MLP neurons of a small language model. Each row is named by its layer, matrix (gate and up: input weights) and neuron, and shows model dimensions 0-191. Each number is 128 + 32 x the weight over its row's rms, rounded and kept within 0 to 255. Numbers have three digits each. A neuron's up and down rows have the sign that makes its largest values positive.
After each neuron's rows, "fires after" lists the tokens most often just before its 100 highest values on Wikipedia text that the model never trained on. A number after a token or word is its count.

L9.gate446:109151073119203121089160107158135162096133104121187057094151125116128115135170112128217139075161143153116135065098114120145181097105177046123184166171128125096146151077103100092148150146108084111049141098197191103114148178110123130109139129110076131157124074160106124161113154159146144119132060175136139070172087127119123165173174134145139128127098166150149162129101087097109097139150107129117093079130103118151159136148180082160152086091126135126096161116139139115117175088182104068099171105103128085172112127114135098094159107137087137161058182094159162120131123131144121132
L9.up446:163066129156160081133136124189089110127156089190145155193067134149138153174139074157130146158209125143115197127068119148195128144104135177081106106087131167157128101083144125170126144145162133190044151134137081112123165081150125098088171121099132125108144136142133129183161150070080116118082094151158145121168118164143116191127092153133091140125109129152133145099186056121140168103129142118049078095173134156152132155114128155175112124141143092135129126102097151091026069139149102149163132105146144120115118125115153106099131124169102084106156127184106136151111158124128080111
fires after: " |" 52, " =" 8, " in" 8, "er" 4

L3.gate46:142084040101104165093063148111116136128111097137171128113150178151121138123136133111123165146134110068106084136085121078237132140133178123143140089138171131096098105142162144176153115118154076145122148143210116121147181076134151128104103114152109148127138106159086182203108157179151136096152137105119179091137153127138107128164206143163130128137127142161174142151123107081170131121182153139094146152185130171096171153159130151159063176111069135193123191072140128109103070118096130144128114099152067150122129098132155093135160138128157073129119091105116105155118189187103136098
L3.up46:150107115139099156114082086108102178163089164096148133128080117143131075114143149118066197124060144151153078162099098110130142093123093158144125149138162102127159131116121169183117062110114115169144132125193119122147132195126124140102124200167126127108127065138154107132170133125177093106120123136086144101056151130133109140140159129115068117083115170233175132133122173130137138083086182185090105107093064140086146157173147111158131140110186107114101176121189152188162122129140114147143133171154158114130113124138194059127130148071093125097106102095088090148146169187120112141
fires after: " O" 19, " B" 13, " pro" 10, " le" 9, "B" 7, "A" 6

L3.gate247:167155100134093131081120120142162114122191081111127078169171135129138137173127034135196117201093153148188071093132159130137135197087134091088157125097096071141197143121167134132080176128065142160143158124169117128145119100170099191094142139104184141137147178121106168141148132132147130095150118139168159087113117111119136197082149095132097130086152121132136102115141187130078116126089098067128104151149067186135131127113166137181149154190126111160124142119141145131183117103111119131108129121128114169170160161123168180160156154144130087103141055090091117092081102099173146092
L3.up247:140153086091150121113142150135190078091165091114138054165119143141185130172107124148184125157106146133140084144160114141163148188103109137089128096084138124149151098142135110114094185088106185093152152145151115152162106061077105156122144139097190150153143125062028162156115096147140131148136108171157138071155112106159112178127102153134114110074160128057103112122147137070092120129118156064168072104100081146096102154095141090193095087182150166188119151097105123118132106100122152164117127137123111141159135159139146110116134183147129075113170034109104136142177127131180126159
fires after: " |" 55, ";" 32

L7.gate24:134189097160115130088142151138144136137195113100101090149127181145177041106110160102132079113078106131137129101081106102146180116160133130113110159192160127135166154131173165163171125161125090110141108120152168046132117150120134149096163143117153193120085111132092173130143084142097169154142128107195201089103139128100144163171152120144141172139070160178096121152178132156091179120125116131113037121072111159076130118137100101120116124100122136163162164038108119147127114135127126128094094092156110130063097084138117080160163179097150118180107119098089094075150118156154080111
L7.up24:160121129199043122118128142152151086168157080131152108105096099119113130133180140114135152147145160107153153167175093132128123114146116073144126118133186091129131134117128119186150160123032125088151073146169088064154169121110120084085071178093132123116078053094178120189152102135130149140063141080108128166093148093152114149104165138107115135080105157135179147130077190081046108155069147120119158097110138165110167136162122135113136161084107131090161120125119114114081135175063127084130060132170118116123092131176144149075125126125120187113124157115108139100123121140123128052
fires after: " pro" 18, " P" 15, "b" 11, " p" 10, " B" 9, " O" 6

L3.gate51:127185121125137129068084133168112108124102140119158125155187135115040156089085082109148080169113148145160095162149117158151117119067077159157128123078109104125159099141083101156118150108071190094118135208162123135112138184150129142108131086094168124103147095177153121133161183083105132168146124075172090113146119157087129120082133155158090127046128128184147128154083140148172138108099121096102153158126063143117131151077112143124153082094149119171136089121164185200120130129081089063114116074178154138152159113122116125176103147090085113129141076117156136111101182140180076116
L3.up51:109142136186153100076099111140142118072175126152170115141193145137086159169106098143119105141127167089120122118158158140155155087121148127084134064071157173105160109146187087168162093172099085153110050125153119170118152098104121131182098132063070133128171063141134145124156152148100127168132157110137117131096093096135110136069110134192103146129121115121112128103064092134109150121104103119124134062138129157104091135077138116121110139153193077108166188086107138119180116121098118170157128091042071099162145143165111162144114198046103120138097089080068154137124130121161113108
fires after: " |" 61, ";" 25

L10.gate341:147139127103140129131140151131099179135156159060093171120071106142177141085148159157193140108170111177120182143102077176116157200151120128128117086128153081122142151123079110152132159201105081096128124187121137123102164112191159109107092109111180130108141072099125182116228117071127177148098104068127100134075109084079103095139093125109147138148121167148170125155121117133155157132086110085102185091183112104121172152139127133143089122186146106075131164125110086098152145176157158105165164117135138070159101091121152142185125136116102078141112058167153106088107130158161137142
L10.up341:089163133158180124119040108076100163122156105102117138188167133144163114105103140101116134155194192110128124144099129189131089172117105163134129108122184144130169120120143164154138134112182207086124107178126139157093090104103159147152153179138163156134127141142146139101127122109125083125139146038125112080088130126134077177198174157158076105151111168153109100169153108085146150094167131100130152077111150154114199112125173110087092147143132132125186140094160118090155171196162134169123194140124131116122157113129136096114169038129097150136128155093159132194106108194120154119
fires after: "\n" 22, " |" 19, " comp" 8, " w" 4, " 0" 4

L9.gate341:110116134095174137149135145085118158115125156094089115154141106166106108163130126135100165130078098154085120089137126107111141082182086137116152087136171159104158139119103118164162094171139114088152129107117109102135120119130173142137084149181132151193193151169096150086115171157149103115111182090069152053109131160122099103124113088131140173107176135101116040193144155127118210164155179137123123167107160185132130119095143131107131111140089114140188165198150169179215101118149181131130114158171188175062098131163121116153121163115160072164126180137104114131174100182112112115
L9.up341:152152132100073170124128098094140119099168082130136148177118107113159135097136115144116146109150123140155162114115083095156111142109087155114159130139158136103079131172159101150186155119174102156091146111098110145096156068070167111121118085172186117095121221128148147185061181084139091166095143094213113159066094150141183165149177159109064103140148089146138103105136094187164106147117095132190127120103134123134105114159076132091125080158209094148122157141103167103121067144150100119098117138132156090141144104109141129093106117142094055077106139141186141149117124169101062164
fires after: " the" 55, "-" 6, " 1" 5, " 0" 4

L6.gate429:120128076152122139139123194149135154125107063086100140129196163134104137159138161136183131096104120164122139099159101118120146177099147094133110152151110099052137180143127159206128128100110075152135156137170158113098146139123094131106066134050164130100047121114133131150166108143156137172093169074093181102112128124102092146109159125110140119083198080116153121137149074111105091214168127085134150143187089117088175142099189169178090128203118124124184116140105112164119086157158143123115152117152154137084112110185115131097156174143142118162103064111156116110145149144196159111
L6.up429:109109082151091104124102101098077138085145166126150118176154089089120125113163072141191196150125147099149139167092190147102163139139165125205156142180108070128111115144135149127144097135182107134136127152115086109119157150156074140102117217139134119119193153192140110138109082087098142131149090169167123074149117159154107140145144114132107116145091138131104157172117126070131128147159073160133131116119111068138179134153144086168108124161135098124060078126130130118190119186096158093106144158140135082140146216132226131159169186124164150118145167126088121159096118113203118146
fires after: "." 46, "s." 14, "es." 7, ")." 5

L6.gate325:147064089135147129120153153118147173083160172167174162146171120132142087127084116109176139096148142136098136151120081118094161151081134097162135126159130165076174157089123134149072109132145124148127144173093098137052121136113092155127139089155169173164130133078097235052147125111132077141140105108115189084125121182076130069172052144082124145160099111166120152140126134168157188124145105146090145140196128097103116177085149142106096121127131156122122134133208126149156100163133150141187142100128136145183078110137098094111120149111115094108048168164118120101144135132206144137
L6.up325:163080164101166119115098113137106139094143179179161132162168133121130141120065114078129093112106123191084113160106106076119099209118101115157122145152147180110160166130150155151104083117166162164140147134074125142063108138099092125150122133099150128084092095097079227107122152153123091119115119042130101125134147089115140094153051118110095070126094102116111177100114132143161175080167079164112232105139102090132131145112122113068105173107116147099118113114122129151196080160151108073166215124151133139187099137137111129118085121122117091149124131180147161149119138131152123116
fires after: "\n" 20, " (" 13, " |" 12, "S" 8, "°" 5, ".4" 5

L5.gate344:127187141165134148020140125142125107090102111142227141124138116147106129171101079116135176133126114098098144162070142138142121114130067111134133150115172072140070144158107089193198106115121164148099188128103106134089138149146098117154105126104130120160079048109161143173205142115160116166150133137182115069158146122174103161114134138059106197140081119215086111133143108099148111112122178138150097109108108124069156195115096145105099152142108160143101124165106111165118111113186138131128142097153077105126091096143106137115082112124113143101129133121106121114077097122200087157
L5.up344:105108163141160138164148096110162111139081079092111098093110164157139115112138158124168148135151130064090148104139132194104104152188120136139140176120133157135134152126139144111175196112063116161092161087092087143139087151066081126124130047067163149180134131124128137113097161199154097098189103131121157126068128121126222166145130167097086128149126054104101160095132133105176094131137106096188109122088156113122087132128122156160164121080113161144076080136135087073089186109116099174152133127161100143127131151094125124112119063115106143086115097166122060123108105153088200123
fires after: "8" 15, "–1" 15, "1" 9, "9" 7, "4" 7

L5.gate184:188114061115099107137172153144154135111180063077127137107164140133123118150132164117138174151158121126138104116062129148065177106167111080108132122108132175057166148066108101156160167130133074181070101090076069142130126112133047098143162134127189109118131149144156166125112156134194183164148099075070145155135118187153123090146181077119139153097163121112099117139123116141104115211112158106115122100149115144085164145190129136162149143094115152119162113143084171128088130181158149135148155113174057184098108103145133141148175123149145118082093103163176141096125112128153099093
L5.up184:092122158191093083144080119095083169115160105160153131089152104059140097123126169085167188141088099121092107127115157150083106164125142123173134133084173111120127108129116151080167143170177095117192139145117123163143070131140079084162144130117144103114130168156136094153167170114154194081127173120143082143116108131159112071110152106117134126110123082159167156123123056062126135164163119142162204102155141121090143138179165083101153135139160137061096218124084169141157099130139096183107116160166103130081099121146122098144123072163097101146132138090174175153112149155172137061
fires after: "." 52, "s." 11, "es." 7, "-" 6, ";" 4

L3.gate429:162142152098098184090078146194099120127126177136136125124154134163113085103037159081180147112113134147114129096126138149138084131144139148144119134107116128100143053110137133132116127125099100119127148133089194099138150124125162167204169136167109127129134107104126139087197184088105136113116072097151120150144132074176114171143212114125115132112101059128201110148163161131155177172157058085166096195103120180153116122121159132094097144194082102126125205093099144120175134163160159136134143135163162108133125144148161149177117166119048136177172111113180137153084103110145119123
L3.up429:135162085147133144142143171074126085142099188159105230129163100125144156150196149124117099146137118142098135135155126072120154164163103122110076142089109102121105115100133120132079087189071147164070049111170150081112141107162077132122096143085085096132092106168088110096131163124135129187113154129155098121177135134125113162089190066132108159116142127153134157153141144098139068112164114186064141075085075141124140167179148131136143146087103119135146147145119136089154103160143101207170156123137130129158095178132116080102153160153102107089111104147053109126133058133090071101
fires after: " h" 22, " H" 18, " A" 12, "ic" 5

L5.gate370:107143097102129111108183121101180172129178098079155084162145199168117124144056078103146164138109084115096064069126184132183117117113149075133118141162155150138145152149133170116165145143082177134121153088023152150126070134115106152128163095166113146077123142146140104148204124135171113092178128081125162138116085087149142151137171059135104116148128101149113115138143114125106051141133179135102161128143152098126126093093068114083101175184143143165114105134120190130106155065171091112128149086114141097146080089153120145153163109166116107094151090167124160083079112098116114144
L5.up370:096115139185099136049115140123160138097133094159146077108134073127177133146067146134151108175191152132100181121119128125100104122145136104087196141084149129169144174066157124151082142115136194113179147107114081164168141095097103151138144166113150135210098084155118178091106139112135120173141007146149122131128065077130131163156091166154097165099158120144099093191132108140162147103094125096130087078158105154134079116150143158136152098054082127178155133110163089140114164149170136190125086151125090155176086152104109135105088177116121137135118152115121149139165145158127130152
fires after: "7" 19, "6" 11, "–1" 11, "5" 9, "4" 8, "1" 6

L6.gate279:142162089076125138048149105115134120116094137069099177160210168172076107138094154151212174141096142146115141092151124114166161109165135148135146111130142125153150183174159137094080123132136093173112154123125101162070137047135126117205154125061096161168161173081057158144159158110102085154079069160092155083154102121166123193118136178128117161164095105127140107135186112147203156171142148149124129166124136087089103135099136148101084146135115128168139130137151144125145117138149126107135102117154114158164117134139137150211131083108107139105201159091139123141078158155106142121
L6.up279:194114140028177118106093091110174116140127133149142180113095122152112133082140100178105183118097113151126160140118113099106117064158155102149150127109106119103075191134133155130091127095060127109117134085140119101078182171149087190196109100068054104134157157129076124157135143110129073117184080118120109124120125055135121153133136121138101068163161120122109136159064111127127074170153155092122114138099139118131115142164166127116124149065075091051142170130093151105146121137146109151203139120083094127138172129172081094118184129135147119122145101040133110103164106151151124123
fires after: " A" 16, " L" 15, " H" 14, " loc" 9, " a" 5, "er" 5

L7.gate354:131146151138141111150127125099143095149163107124091121144112100137132134140144127130116103077194086148127161143124083076119154082152122107082157151161092125106127164044108184168122131170116060156113097153148107107195174121161077128095088113118132127116131135207093226142146130132129124107108129102185161101172100119150112104145068143157115211111086142143110141094126102075163098099194103110172025128126125135175125161087148125141119101108104179168100150120118131120110117115083122133109159129137067139112113106140062074136182180084115114080111216159111131105122126118165189145
L7.up354:177064168084134184095077160060164123135097161150065148188130102114137133083129117099074111136136107110150118167090155151179156115175165182106140102131104094168098114117158181139121111140109145083098078178157100150124194122144063088140136158186119111128151080151111165124128112078087064077141133109114059123211111108141151127144082105157174138129082128130093157132059168074165163114111159183093153110127150139115149098117125082144097096146145196180103115158077131101105121149108090162123106092143083159128134154181111116098121133154126087144182117150164160138171114135132119102
fires after: " |" 27, " J" 7, "er" 6, "per" 5, " R" 5, " comp" 5